Weights of a small GPT-style language model, trained from scratch on English Wikipedia.
Architecture: RMSNorm before each block, rotary positions, tied embeddings.
MLP neurons of a small language model. Each row is named by its layer, matrix (up: input weights) and neuron, and shows model dimensions 96-191. Each number is 200 + 20 x the weight over its row's rms, rounded and kept within 0 to 999.
After each neuron's rows, "fires after" lists the tokens most often just before its 100 highest values on Wikipedia text that the model never trained on. A number after a token or word is its count.

L7.up138,204,194,204,212,178,212,218,209,190,185,202,198,226,222,180,231,190,207,184,216,242,183,181,189,228,206,188,225,179,194,260,236,209,193,160,184,174,218,201,230,163,221,175,193,192,241,172,217,170,179,207,188,182,200,199,183,204,212,168,210,229,202,195,197,190,200,179,207,213,193,210,197,186,172,198,209,226,199,194,237,209,226,221,210,235,228,203,241,189,188,199,191,178,175,204,232
fires after: "ch" 14, " H" 12, "w" 9, "ar" 8, " Sw" 7

L12.up319,247,190,167,201,182,196,207,201,185,214,207,237,216,175,192,189,178,213,196,227,205,205,219,244,188,187,212,194,199,231,212,211,200,168,167,194,192,198,185,224,224,167,193,188,159,195,191,189,191,196,191,205,178,162,184,173,194,189,195,158,210,227,214,181,189,150,207,209,206,187,236,190,196,193,233,216,217,206,218,184,167,243,196,214,217,161,194,207,186,164,197,178,179,211,208,201
fires after: " l" 15, " st" 14, " pro" 7, " n" 6, " St" 5, " b" 5

L9.up382,172,231,197,230,199,213,198,197,203,199,184,209,178,193,221,184,203,205,172,151,168,221,190,194,194,242,216,180,203,181,230,230,223,200,192,163,200,219,196,245,197,177,245,211,218,190,225,209,230,166,184,206,185,192,194,217,216,222,195,202,232,182,196,213,206,189,168,228,205,192,171,200,170,207,223,192,196,222,192,233,193,200,166,233,188,207,165,162,191,230,186,229,215,240,203,154
fires after: " p" 20, " y" 14, " l" 13, "el" 6

L4.up577,190,209,174,188,204,191,214,200,227,176,229,181,207,203,183,175,243,183,234,174,186,213,208,185,168,210,182,199,198,177,209,193,176,223,186,206,200,207,187,192,184,209,226,199,180,196,199,176,202,238,193,195,196,211,202,203,181,199,203,198,199,200,210,213,208,187,202,202,181,208,180,200,202,224,192,213,221,211,199,190,205,208,181,217,206,210,204,252,203,182,183,200,230,187,182,212
fires after: " (" 11, "==" 9, "\n" 9, " the" 9, "===" 7, " \"" 5

L14.up103,202,210,183,177,186,215,200,212,176,207,213,205,203,213,205,224,160,205,214,195,227,206,178,183,192,259,184,209,186,231,169,185,190,210,191,183,215,195,197,200,181,194,196,187,161,175,230,188,201,209,230,202,202,200,219,187,179,204,207,208,208,186,187,196,212,219,227,202,218,176,216,209,189,188,221,213,168,206,207,178,197,198,170,208,209,188,195,187,198,204,201,242,208,196,167,209
fires after: " " 32, "." 16, "8" 8, "," 7, "–" 6

L5.up262,190,217,177,212,182,202,207,204,183,210,219,175,241,217,167,215,182,171,197,165,199,194,194,181,170,199,174,219,190,205,176,191,214,179,208,206,212,231,168,210,232,243,180,220,185,210,193,200,195,202,211,223,214,190,224,200,202,221,229,199,190,195,217,227,199,191,189,198,192,218,224,181,194,192,172,204,165,212,201,201,178,159,200,222,214,226,203,194,199,189,201,187,249,211,197,204
fires after: " " 27, "it" 19, "–" 7, " st" 7, "C" 5, " in" 4

L5.up67,192,239,192,194,188,194,204,173,202,217,197,202,186,186,219,184,201,207,213,185,168,172,222,216,211,204,204,188,171,194,187,197,200,191,193,212,169,207,224,238,259,199,230,203,183,208,186,205,191,192,233,206,186,191,194,188,199,200,216,204,179,193,173,222,183,190,171,196,188,182,218,202,185,190,211,198,217,197,212,180,193,226,197,186,195,204,184,208,211,204,206,213,186,218,196,177
fires after: " N" 47, "N" 10, " Reg" 7, " n" 6, " S" 4, " Or" 4

L5.up212,216,208,182,184,188,194,226,184,193,205,197,185,236,195,181,203,227,166,210,176,213,183,218,195,205,173,218,234,195,206,202,213,191,180,136,177,200,171,183,185,200,195,187,197,225,209,179,194,193,194,215,215,223,217,182,192,209,201,177,202,196,210,221,200,210,179,238,227,161,217,233,216,186,180,196,228,187,199,204,163,184,204,240,188,212,214,200,194,197,162,200,171,191,212,203,182
fires after: " l" 12, " S" 10, "s" 10, " b" 7, " F" 7, " B" 5

L5.up204,226,187,185,214,201,179,194,192,184,200,207,198,227,181,161,212,206,217,204,163,220,223,173,259,180,197,188,220,211,206,187,215,157,176,202,225,202,201,184,207,207,203,190,207,172,212,201,213,240,209,211,202,199,230,209,179,208,202,184,192,173,204,203,200,200,216,232,228,164,188,176,214,174,180,219,214,166,195,209,187,252,212,185,183,194,222,188,177,183,196,193,171,227,232,168,204
fires after: " S" 18, " s" 12, " T" 10, "s" 7, " J" 7

L4.up663,215,158,207,197,191,192,201,190,195,173,191,193,188,178,180,178,171,201,199,216,185,238,217,255,200,166,188,166,164,166,211,180,225,224,188,211,208,206,173,178,199,195,225,199,212,180,226,225,234,155,202,193,193,176,216,216,192,169,208,187,176,186,168,202,194,185,190,189,192,181,186,187,210,255,210,228,245,229,195,213,194,227,202,189,192,185,191,194,202,238,241,212,229,212,199,218
fires after: " F" 16, " B" 15, " A" 8, " f" 6, " H" 5

L7.up511,185,202,205,205,196,215,199,204,202,212,209,176,199,200,196,183,182,189,186,211,184,224,204,175,231,157,172,188,192,204,207,173,221,168,172,180,203,197,224,218,183,186,225,199,175,214,212,208,176,182,157,217,209,214,191,165,178,207,183,200,194,191,192,214,190,198,212,171,219,248,210,178,183,176,163,241,240,221,181,231,186,195,183,199,194,204,176,236,197,170,204,221,169,195,214,215
fires after: " ch" 22, "|---|---|---|---" 11, "ch" 11, "al" 6, "ar" 6

L4.up242,220,254,210,222,196,184,207,169,215,182,221,221,181,226,207,188,216,191,195,208,201,217,226,228,198,202,176,189,212,166,213,215,171,200,200,208,186,190,200,175,194,195,171,180,167,243,188,188,214,188,205,199,172,168,184,207,211,199,177,186,162,194,237,177,186,181,208,209,171,183,195,214,195,182,227,226,211,185,187,185,192,232,204,235,195,194,197,222,186,204,182,171,203,212,192,215
fires after: " J" 29, " Z" 8, " S" 8, " G" 7, " K" 4

L9.up751,185,200,210,192,205,182,217,232,189,203,179,211,206,197,194,211,162,218,182,192,181,190,161,191,187,202,222,225,189,198,192,248,215,238,193,185,196,229,209,206,162,221,176,180,185,186,210,216,189,198,193,185,212,245,183,200,207,222,211,174,188,242,200,207,192,217,187,201,237,214,241,190,184,228,225,229,207,236,200,215,206,235,220,187,206,162,200,200,188,186,202,206,201,234,227,170
fires after: " R" 17, " H" 10, "i" 9, " Ch" 7, " r" 6, "c" 6

L9.up848,211,203,186,216,203,169,173,171,196,207,186,214,213,195,182,180,198,203,221,207,208,213,188,218,155,195,169,233,196,203,215,189,169,200,228,187,176,195,200,207,225,235,211,182,215,158,196,185,168,214,210,177,194,177,225,182,200,196,204,199,147,188,230,228,170,183,202,230,168,175,175,223,208,212,171,194,227,208,191,213,200,191,236,255,208,214,214,152,184,174,210,193,214,196,227,178
fires after: " t" 28, "P" 8, "ut" 8, "ir" 8, " st" 5, "st" 5

L9.up137,203,228,223,157,183,192,207,202,226,233,144,207,185,182,202,152,185,195,221,206,160,212,225,200,209,202,232,160,191,208,219,184,229,202,202,226,224,215,211,207,205,193,201,213,195,192,207,201,196,201,183,230,194,229,203,222,227,188,195,202,197,166,183,226,172,184,205,194,213,215,182,202,197,216,202,189,201,197,218,191,193,205,198,214,202,223,168,198,179,209,197,210,207,239,177,161
fires after: " sing" 16, " y" 12, " l" 11, " al" 7, "ag" 6, " s" 6

L5.up704,215,206,168,199,207,210,231,205,212,197,197,212,201,227,161,222,221,203,202,208,206,201,207,195,191,173,222,228,217,165,175,162,216,204,180,205,206,221,232,215,216,201,212,195,198,184,205,177,172,154,182,219,187,173,137,189,183,199,176,222,178,194,181,210,201,183,214,210,219,218,226,226,222,202,186,195,200,189,175,203,182,239,190,205,194,175,188,208,200,229,206,177,195,215,197,154
fires after: "P" 22, " S" 18, " Par" 8, " P" 7, " p" 6, " s" 6

L5.up894,202,186,223,169,216,204,227,241,146,196,191,179,188,222,159,224,196,189,182,206,193,194,222,212,193,188,223,192,159,239,222,192,202,223,232,186,191,239,236,210,200,227,212,196,183,192,200,222,236,235,210,246,200,219,223,203,179,213,195,168,180,205,232,210,210,183,192,205,205,215,219,209,210,218,178,197,189,175,194,201,199,187,223,232,180,223,164,191,202,160,199,217,194,222,201,199
fires after: "l" 15, "ict" 11, "s" 9, " cl" 9, " bl" 5, " Cl" 5

L2.up763,149,220,200,190,246,222,212,182,247,236,182,260,208,195,206,181,187,225,200,172,179,195,210,207,213,223,206,195,167,217,176,191,219,165,200,211,189,203,193,216,212,214,203,194,203,196,209,189,231,178,212,235,165,197,180,186,246,203,189,223,204,199,177,213,224,186,184,239,198,196,216,207,199,220,202,228,181,236,196,172,217,181,232,236,175,210,224,222,197,175,189,204,202,184,223,241
fires after: "-" 26, "," 24, " " 18, "–" 9, "." 6

L5.up664,210,186,201,194,213,226,204,216,221,201,180,143,209,195,193,200,223,242,202,223,207,155,167,191,185,202,161,226,184,202,226,200,200,184,185,204,224,218,196,220,197,184,225,210,188,190,233,194,220,203,198,202,225,200,185,220,204,173,167,188,173,211,221,186,179,180,226,180,183,231,189,218,201,184,211,197,177,168,193,225,192,213,204,165,231,208,199,236,172,200,211,173,212,194,234,228
fires after: " B" 28, " Aust" 16, " b" 9, "B" 6, "S" 5

L5.up533,205,167,185,189,202,187,206,185,228,184,206,169,187,198,228,217,172,191,144,206,201,202,230,185,207,195,207,195,218,171,228,182,222,213,219,195,187,197,213,181,190,217,211,186,174,177,204,195,212,199,182,208,209,224,172,155,189,169,191,229,166,189,173,206,191,200,198,155,202,233,197,196,182,170,208,214,161,203,190,236,233,233,160,186,189,225,202,207,207,217,183,184,182,209,218,201
fires after: " al" 17, " d" 12, " (" 11, " Pl" 10, "-" 8, " M" 6

L4.up751,179,220,197,212,203,240,218,178,190,193,180,189,170,204,221,175,171,193,161,228,196,226,228,226,178,181,230,169,194,194,180,260,189,221,177,168,180,230,210,196,212,176,205,180,231,200,173,192,187,188,216,160,201,197,167,192,196,199,182,235,191,209,205,214,189,178,181,211,188,181,227,162,199,190,215,176,203,197,222,193,201,207,206,214,189,170,211,231,203,189,227,206,229,217,194,200
fires after: " B" 14, " O" 13, " N" 12, " P" 11, " n" 7, " G" 6

L5.up697,195,222,203,220,181,185,228,201,236,202,179,206,206,158,207,169,187,232,183,197,217,210,218,198,169,184,185,188,170,178,194,219,203,172,171,218,178,194,175,187,188,226,185,208,172,233,183,208,193,247,207,209,209,195,188,205,195,230,164,205,208,180,195,227,197,184,202,197,193,202,215,203,202,230,200,240,205,183,237,223,222,204,194,196,190,206,191,188,196,175,164,192,227,225,211,178
fires after: " K" 25, " L" 22, " P" 7, " p" 6, " I" 5

L7.up332,201,171,190,237,192,190,165,175,173,205,235,218,219,178,177,192,170,218,226,163,224,190,184,229,167,185,210,200,218,202,182,199,166,194,223,214,179,213,201,192,202,237,208,166,185,238,203,211,198,203,196,221,207,205,205,190,191,207,225,243,206,168,233,207,199,208,175,255,204,207,207,215,192,181,192,191,186,192,199,211,191,196,194,211,229,212,196,178,200,193,215,210,194,197,196,195
fires after: " t" 15, "oun" 12, "ep" 10, " T" 7, "et" 5, "ut" 4

L5.up248,203,203,183,216,184,185,205,180,211,174,192,213,188,160,204,213,187,210,179,186,156,228,209,205,194,202,209,212,168,202,177,186,199,201,181,183,239,223,257,209,234,174,226,201,216,189,209,200,193,217,144,209,228,174,180,224,214,170,197,242,184,204,189,217,178,187,146,198,192,203,217,217,177,197,205,179,224,207,211,197,226,199,194,193,211,205,227,192,216,199,222,222,208,200,207,180
fires after: " v" 15, " P" 15, " p" 13, " m" 9, "v" 9, " b" 8

L5.up490,199,217,169,197,211,221,231,202,182,185,180,187,181,165,209,213,150,222,226,184,211,207,206,230,197,182,211,205,178,204,189,185,217,228,211,175,201,207,209,201,204,205,214,211,208,178,161,179,209,214,228,202,203,183,206,198,222,213,209,211,160,187,214,208,200,205,188,204,177,200,196,192,214,188,193,241,194,218,246,212,191,177,185,190,202,198,224,187,146,221,186,215,240,224,218,207
fires after: " R" 25, " B" 18, " N" 12, " O" 12, " n" 7

L9.up96,206,234,173,189,189,215,230,207,213,205,194,189,204,188,187,167,176,231,220,186,221,204,221,231,200,212,193,163,170,208,185,191,187,231,188,206,210,225,206,213,219,204,190,191,230,187,200,205,175,170,227,192,231,177,209,213,212,203,205,187,205,218,188,186,224,211,250,219,221,211,185,212,221,223,249,214,206,207,204,213,216,213,204,198,196,203,177,165,204,221,195,217,225,228,202,195
fires after: " y" 12, " f" 11, " Y" 10, " F" 10, " S" 8, "n" 5

L7.up464,208,190,222,191,251,210,217,192,222,203,200,231,161,202,187,221,170,198,208,217,179,186,175,181,183,209,205,191,235,192,197,193,186,201,168,177,193,195,254,220,165,209,167,206,202,195,224,242,204,212,225,205,234,182,202,173,238,193,238,183,218,187,191,231,183,211,233,219,188,205,191,229,202,180,179,191,209,149,197,179,204,201,218,255,212,204,187,225,201,181,179,166,171,192,194,226
fires after: "G" 15, " g" 13, " Sh" 10, " R" 10, " G" 9, " O" 8

L4.up883,201,193,198,194,191,177,224,178,185,214,184,193,192,197,199,187,151,178,196,203,195,201,191,217,216,220,213,181,151,227,166,205,183,182,200,214,182,230,204,200,208,211,216,198,201,213,186,214,218,243,165,223,189,198,179,193,185,217,212,243,173,221,216,188,233,187,207,240,123,182,218,198,200,178,236,181,196,239,198,206,190,196,210,194,209,214,219,227,224,202,224,228,201,222,175,204
fires after: "-" 15, " p" 11, " P" 10, " sh" 9, " N" 8, "P" 8

L7.up881,170,232,193,206,226,185,190,170,189,150,209,207,191,188,207,200,187,225,189,206,174,198,216,204,199,181,189,196,199,173,204,202,159,222,237,171,222,193,203,198,190,195,220,179,223,178,185,187,178,199,212,176,195,159,172,178,251,183,210,211,176,204,165,183,177,205,202,185,142,248,189,205,181,200,245,198,220,220,173,183,219,213,188,202,166,222,185,204,170,236,197,186,165,163,239,175
fires after: "e" 14, "w" 12, "i" 11, "-" 9, " W" 8, " (" 7

L5.up783,217,198,199,190,172,202,203,193,225,193,191,218,178,222,178,215,165,257,203,231,204,204,188,227,205,221,160,206,186,213,182,205,166,215,194,178,195,204,202,221,170,184,224,221,194,183,234,223,208,215,182,208,191,219,213,235,208,183,195,236,207,198,196,219,190,231,194,210,202,175,207,222,226,174,215,232,189,194,222,225,224,218,229,164,208,188,199,184,157,184,187,178,206,210,173,210
fires after: " d" 22, " D" 9, "id" 9, " ev" 7, "od" 7, " est" 6

L7.up153,145,216,217,213,219,188,218,183,186,236,234,229,195,196,233,155,220,200,189,230,214,177,199,217,169,166,209,195,207,221,214,195,191,181,234,180,188,185,239,188,218,206,194,192,193,193,213,218,208,228,200,170,199,197,169,192,197,198,246,190,210,202,192,195,212,180,203,197,153,206,204,204,188,182,221,203,190,208,210,206,211,200,223,197,179,175,200,249,191,218,189,223,206,179,234,187
fires after: " D" 29, " L" 18, " R" 17, "R" 6, " S" 6, "i" 5

L5.up293,225,183,215,188,204,193,224,230,188,211,231,176,196,169,198,219,239,204,218,181,219,192,182,182,221,218,180,195,196,199,143,204,197,157,186,172,226,190,239,227,170,225,185,206,203,216,190,175,200,187,184,251,245,213,177,176,230,172,165,208,181,207,188,219,217,207,223,205,191,233,246,206,210,187,176,216,192,202,172,201,203,195,191,169,193,178,187,234,219,137,193,198,209,197,183,179
fires after: " S" 32, " s" 16, "s" 12, "it" 5, "S" 4

L5.up663,174,181,194,212,205,220,232,228,190,210,190,238,192,188,197,187,216,190,178,165,220,209,165,184,200,214,216,221,204,243,177,197,199,236,256,186,208,194,223,208,171,203,173,147,183,194,206,209,195,201,172,184,181,195,192,214,209,192,192,177,208,189,188,204,218,193,213,216,200,178,182,184,194,165,216,179,238,207,207,193,224,204,191,199,213,199,229,236,190,193,243,195,183,220,192,179
fires after: " b" 20, " B" 15, ".\n\n" 7, " A" 7, "B" 6, "at" 6

L5.up715,200,156,180,224,186,158,185,218,185,192,232,199,217,202,217,224,222,182,226,212,218,205,167,230,206,215,166,215,212,200,216,215,207,194,220,221,216,215,181,266,182,203,190,215,160,222,214,230,200,204,203,195,234,210,201,222,251,209,189,193,185,210,205,197,207,194,204,202,184,190,211,208,166,201,217,197,161,228,153,202,198,220,213,221,191,180,232,254,182,203,228,241,243,235,201,172
fires after: " H" 26, " J" 10, " S" 9, "j" 7, "H" 6, "h" 5

L7.up814,171,202,214,171,187,218,199,187,177,215,227,205,219,176,209,209,164,232,203,181,176,196,183,202,164,183,191,170,177,210,221,215,176,241,196,187,209,214,169,191,186,169,226,230,176,180,179,217,185,192,214,177,244,204,198,180,181,211,181,196,234,212,195,179,197,226,219,231,186,195,206,219,211,223,178,237,227,228,208,199,195,204,239,189,179,174,179,214,222,212,208,214,169,189,200,181
fires after: " H" 48, ")" 7, "H" 6, " wh" 5, "i" 5, "att" 4

L7.up862,172,226,226,229,202,208,175,208,189,194,178,215,226,201,186,216,202,235,183,214,167,202,171,180,196,215,206,205,190,195,219,189,206,191,205,200,198,188,190,212,185,213,203,219,202,199,213,171,223,230,218,187,207,224,198,224,195,200,185,217,161,236,218,201,181,195,157,180,177,207,213,184,186,221,213,180,197,166,218,205,204,216,236,217,225,236,202,215,179,183,212,212,204,227,173,228
fires after: " Aust" 17, "c" 16, " rec" 9, " b" 8, "elf" 7, "ust" 6

L9.up313,176,228,198,212,227,214,211,193,188,211,185,195,234,241,208,220,201,180,189,179,208,155,211,153,144,202,223,198,192,191,164,200,205,200,201,215,226,209,197,232,222,205,175,187,206,201,154,205,212,232,174,206,210,208,227,203,172,215,161,212,190,203,171,185,171,162,189,226,234,205,221,205,208,218,184,188,165,213,163,196,205,208,180,214,216,173,177,185,171,174,162,174,198,198,220,205
fires after: " c" 26, " C" 12, "ies" 4, "C" 4, " S" 4

L4.up669,198,197,178,184,182,167,198,252,221,191,226,223,184,162,194,204,220,140,240,189,195,202,188,214,178,221,232,169,186,189,216,199,194,185,190,158,216,196,204,169,190,200,231,215,181,198,220,196,179,206,215,228,196,166,185,212,196,162,211,201,223,209,224,193,182,188,174,152,180,224,169,205,212,242,189,216,217,201,184,194,203,229,166,208,188,213,165,247,158,215,161,215,219,229,183,189
fires after: " \"" 43, " (" 13, "H" 6, "'" 5, " a" 5, " the" 5

L9.up244,196,235,189,214,186,207,219,195,208,207,201,215,230,215,215,182,208,222,197,197,181,182,193,228,241,230,184,191,202,195,197,212,177,194,202,177,235,196,211,196,193,182,187,189,219,176,201,159,164,196,189,201,224,219,240,180,202,201,195,206,227,189,210,222,213,148,166,175,188,185,197,165,193,213,243,187,206,194,212,198,189,228,232,193,217,159,206,176,189,187,179,212,183,215,197,187
fires after: " h" 18, " H" 17, " b" 9, " sh" 8, "fl" 7, " She" 6

L12.up719,231,216,179,192,205,226,236,176,203,201,212,234,166,222,223,166,200,236,182,194,238,212,215,202,206,198,183,214,249,205,205,183,224,222,223,197,160,206,193,204,223,254,214,159,198,161,174,228,216,227,224,213,214,217,174,213,200,190,201,221,197,197,189,221,194,219,168,213,189,203,224,188,211,190,199,236,166,192,212,204,206,219,224,223,221,195,240,207,176,214,210,215,187,206,208,191
fires after: " A" 18, " B" 8, " P" 8, " man" 8, " R" 7, " S" 5

L5.up601,211,188,223,197,189,192,188,209,201,168,195,200,183,256,189,216,204,204,193,207,203,224,202,199,213,224,183,205,191,220,200,193,175,206,247,184,200,165,225,192,205,184,182,175,160,209,210,194,183,195,215,167,173,203,181,251,236,208,219,189,213,198,209,206,183,203,246,168,165,163,199,198,174,193,205,205,180,153,212,211,210,210,221,158,184,206,195,201,182,162,241,205,230,237,198,184
fires after: " D" 20, " " 13, " d" 12, " b" 10, " m" 10, " B" 8

L7.up705,194,166,222,220,180,196,240,190,214,206,161,180,200,180,226,191,194,187,218,191,178,226,203,223,188,157,231,182,186,200,201,201,215,201,131,195,189,202,197,216,171,255,186,199,198,203,221,228,202,238,204,191,218,211,166,176,181,201,218,201,193,242,204,208,164,157,184,178,223,224,189,220,180,218,215,200,229,191,189,212,231,216,195,197,201,244,201,193,177,207,199,225,211,170,220,199
fires after: "y" 37, " P" 20, " I" 9, " s" 5

L4.up168,233,180,175,225,193,207,200,182,185,205,216,206,179,197,226,197,196,193,207,192,198,199,211,221,201,230,182,215,193,174,196,214,200,200,187,209,212,203,213,182,170,211,153,222,177,193,192,186,233,217,181,212,206,197,180,173,219,171,220,166,188,231,221,194,156,197,217,196,218,156,209,189,161,165,191,228,197,212,191,216,204,195,180,232,232,205,193,219,196,171,181,172,195,198,205,156
fires after: " J" 22, " G" 9, " S" 9, "ons" 8, " Ch" 8, "ou" 5

L5.up841,182,197,214,210,191,190,199,191,216,248,215,172,202,184,207,212,165,208,185,192,192,179,228,192,233,172,186,176,196,184,178,213,223,170,218,204,221,205,222,237,207,208,212,199,223,171,227,192,212,170,222,184,160,171,200,184,202,183,206,188,183,191,178,184,172,191,178,198,207,210,200,222,190,162,210,212,213,216,181,215,201,224,194,199,185,185,165,162,187,227,223,221,172,222,201,148
fires after: " F" 21, " L" 17, " S" 16, "F" 8, " f" 8, " N" 7

L5.up311,195,222,186,234,212,184,215,213,181,197,191,198,222,197,193,203,180,172,223,198,188,185,245,211,218,209,208,223,195,176,211,211,201,209,183,232,177,214,190,196,207,200,197,171,207,203,170,189,203,256,220,190,208,243,197,185,177,219,226,194,164,196,224,174,194,210,194,229,211,202,219,217,178,211,193,192,195,198,189,178,222,228,185,227,206,196,204,174,210,209,185,215,219,217,234,186
fires after: " K" 15, " J" 14, " to" 11, " C" 9, " c" 6

L7.up680,194,209,208,219,194,226,207,223,182,190,185,226,190,232,213,256,167,180,194,187,176,201,211,229,177,194,212,206,192,201,206,170,182,198,161,194,208,221,215,219,209,236,227,184,193,248,190,168,193,196,215,190,197,194,211,189,138,240,218,208,178,191,224,205,193,199,169,234,186,218,206,207,197,194,157,184,197,199,213,212,195,208,213,196,210,194,206,185,207,207,202,228,202,200,181,216
fires after: " cl" 30, " Cl" 11, " part" 7, " count" 5, " All" 5, " un" 4

L5.up544,184,206,236,182,185,182,238,213,215,199,228,199,182,220,214,191,204,172,186,209,232,184,230,206,202,180,182,190,181,216,195,196,178,213,194,195,197,180,208,225,214,199,225,242,218,209,221,192,215,192,201,194,182,196,158,219,260,207,202,209,180,181,199,230,246,221,202,187,190,203,197,238,217,217,246,194,207,161,194,194,236,207,213,184,199,210,200,211,187,193,209,218,210,198,211,185
fires after: " S" 19, " A" 12, " O" 11, " D" 9, " N" 8, " Z" 7

L5.up410,211,188,207,200,179,231,211,205,214,171,184,210,170,201,229,204,162,193,194,211,178,217,158,212,223,209,199,228,169,199,192,222,191,187,185,188,217,183,199,223,197,156,226,211,186,233,230,198,197,245,203,137,177,211,221,199,232,193,212,181,188,211,225,186,212,175,226,189,222,236,218,212,196,201,237,214,195,151,192,193,209,219,196,174,212,201,166,194,217,208,221,205,182,198,214,200
fires after: " S" 38, " B" 25, "b" 18, " s" 7, "B" 4

L5.up139,185,190,174,200,189,215,187,206,214,202,203,222,210,199,216,171,192,182,154,218,206,200,222,190,212,218,257,203,197,197,193,218,226,169,199,186,232,237,176,200,190,253,205,200,199,185,215,218,196,151,221,188,213,190,181,203,191,210,178,192,197,156,208,162,235,173,198,198,222,213,222,198,199,189,213,185,192,190,194,198,160,191,188,232,195,227,143,197,203,189,185,223,214,194,198,210
fires after: "re" 17, "a" 16, "ro" 15, " L" 5

L5.up250,228,185,231,194,188,215,229,160,205,211,228,224,227,198,238,187,182,206,175,198,202,189,215,196,177,211,194,194,220,209,191,182,195,195,177,161,161,233,225,221,198,216,234,199,221,192,208,211,174,201,209,186,218,181,198,214,193,183,222,190,213,212,188,239,222,192,229,216,185,183,170,202,235,206,204,223,257,195,206,203,186,236,203,206,198,182,153,215,188,196,189,210,212,221,225,180
fires after: " p" 20, " r" 14, " R" 11, " P" 9, "P" 8, " G" 7

L9.up499,191,232,189,182,219,168,181,203,215,225,178,179,179,182,195,204,215,229,195,195,217,190,191,202,163,194,211,157,200,226,187,194,213,190,194,150,192,159,180,203,211,169,187,184,181,178,192,204,199,226,184,168,157,190,179,189,204,214,178,196,182,194,207,212,159,199,171,202,165,249,190,198,197,200,185,229,206,207,208,206,181,228,248,189,221,180,211,199,185,194,237,171,202,181,214,212
fires after: "ur" 15, " pr" 10, " w" 8, " Par" 7, "w" 6, "u" 5

L4.up253,181,243,213,227,237,217,215,209,203,227,183,235,214,148,185,161,217,190,175,191,228,195,225,197,197,232,182,225,186,202,196,210,260,231,203,227,203,210,201,167,218,221,191,190,202,222,194,172,196,210,212,162,220,181,203,180,185,208,179,211,248,222,201,196,201,181,207,233,227,193,225,219,222,212,187,182,189,196,207,204,182,201,221,211,170,201,193,188,194,199,212,173,223,207,184,165
fires after: " C" 19, " S" 11, " G" 7, " P" 7, " K" 7, " B" 5

L16.up641,172,219,199,242,224,238,216,168,180,194,185,194,206,196,215,169,170,211,220,261,210,228,249,189,205,210,192,190,232,225,182,172,199,164,208,192,183,197,189,175,221,220,226,179,225,192,191,209,190,162,197,183,173,220,192,180,201,182,183,242,187,197,209,205,210,200,165,191,186,207,224,204,173,227,196,197,197,192,211,185,229,173,211,210,193,203,197,228,184,178,214,193,204,192,178,213
fires after: " |" 17, "," 12, "-" 7, ":" 7, " and" 6, " play" 6

L14.up301,201,214,179,183,215,193,207,232,182,204,209,210,244,206,190,185,194,168,237,176,163,188,217,160,169,235,205,190,158,186,153,173,210,207,194,197,238,206,199,195,203,219,228,158,182,185,206,197,189,207,218,208,205,221,196,194,202,206,187,205,238,169,215,190,204,189,231,204,190,190,169,222,190,165,241,199,172,198,198,191,230,190,170,202,226,186,207,190,204,187,204,230,225,220,212,190
fires after: " " 42, "." 9, " to" 6, "," 4, "–" 4

L5.up181,222,221,215,218,203,199,208,216,204,207,240,224,163,199,161,190,197,205,174,195,186,205,202,230,193,179,199,195,192,232,218,208,207,187,180,187,192,182,217,245,220,197,191,217,223,185,194,233,200,219,211,187,201,194,218,228,222,234,226,213,215,207,203,210,168,199,217,231,187,181,227,172,224,215,190,169,207,181,192,197,180,200,210,225,186,195,232,179,200,223,203,169,211,198,201,197
fires after: "v" 24, " R" 9, " O" 9, " sub" 7, " r" 6, "g" 5

L7.up45,193,194,225,209,215,231,186,195,242,207,226,218,221,200,241,195,215,185,150,215,183,147,228,186,178,230,194,224,205,235,188,178,227,200,216,200,191,218,212,222,187,203,200,228,166,249,198,202,181,203,216,186,211,185,198,186,199,186,203,198,192,215,231,207,220,212,178,214,220,184,189,220,202,225,222,188,219,196,202,209,216,264,192,187,224,202,196,210,183,188,232,237,195,215,233,215
fires after: " Le" 11, " Mar" 10, " E" 9, "ar" 9, "erson" 9, " st" 7

L5.up735,198,169,181,248,173,186,171,194,187,231,180,178,228,210,199,190,183,147,229,188,216,196,179,215,167,205,200,223,189,227,210,171,254,185,209,166,195,231,196,207,190,216,204,193,183,149,220,166,222,148,226,192,206,226,209,210,198,186,223,194,223,211,215,197,218,182,183,226,210,223,219,199,171,202,205,204,186,165,208,194,197,214,178,203,228,197,196,186,187,180,209,167,194,202,166,202
fires after: " " 23, "b" 13, "f" 12, "–" 11, " T" 8, "ot" 8

L4.up238,200,173,202,203,251,193,233,186,218,186,173,189,202,219,227,199,203,213,191,176,179,220,203,250,200,217,161,178,188,220,190,221,168,184,182,209,180,192,219,232,177,172,206,189,225,190,199,208,206,178,200,215,191,210,211,187,207,217,215,159,235,219,212,204,173,165,229,212,221,226,199,174,191,199,202,209,191,191,216,214,217,225,224,216,220,166,206,203,217,180,218,201,204,190,188,188
fires after: " st" 18, " M" 12, " de" 9, " Ab" 7, " S" 6, " St" 5

L4.up327,225,199,184,218,196,233,196,207,240,198,206,177,199,221,214,187,227,174,181,178,184,212,209,215,192,179,178,201,202,178,194,231,205,223,195,213,199,202,197,200,236,196,186,181,200,231,212,206,181,217,181,165,224,193,195,200,229,238,196,213,176,219,183,185,207,187,227,255,207,238,237,218,177,215,196,214,175,214,168,179,194,219,196,196,199,170,178,169,179,216,196,209,218,181,188,170
fires after: " S" 15, " V" 14, "e" 7, "el" 7, " P" 6, " l" 6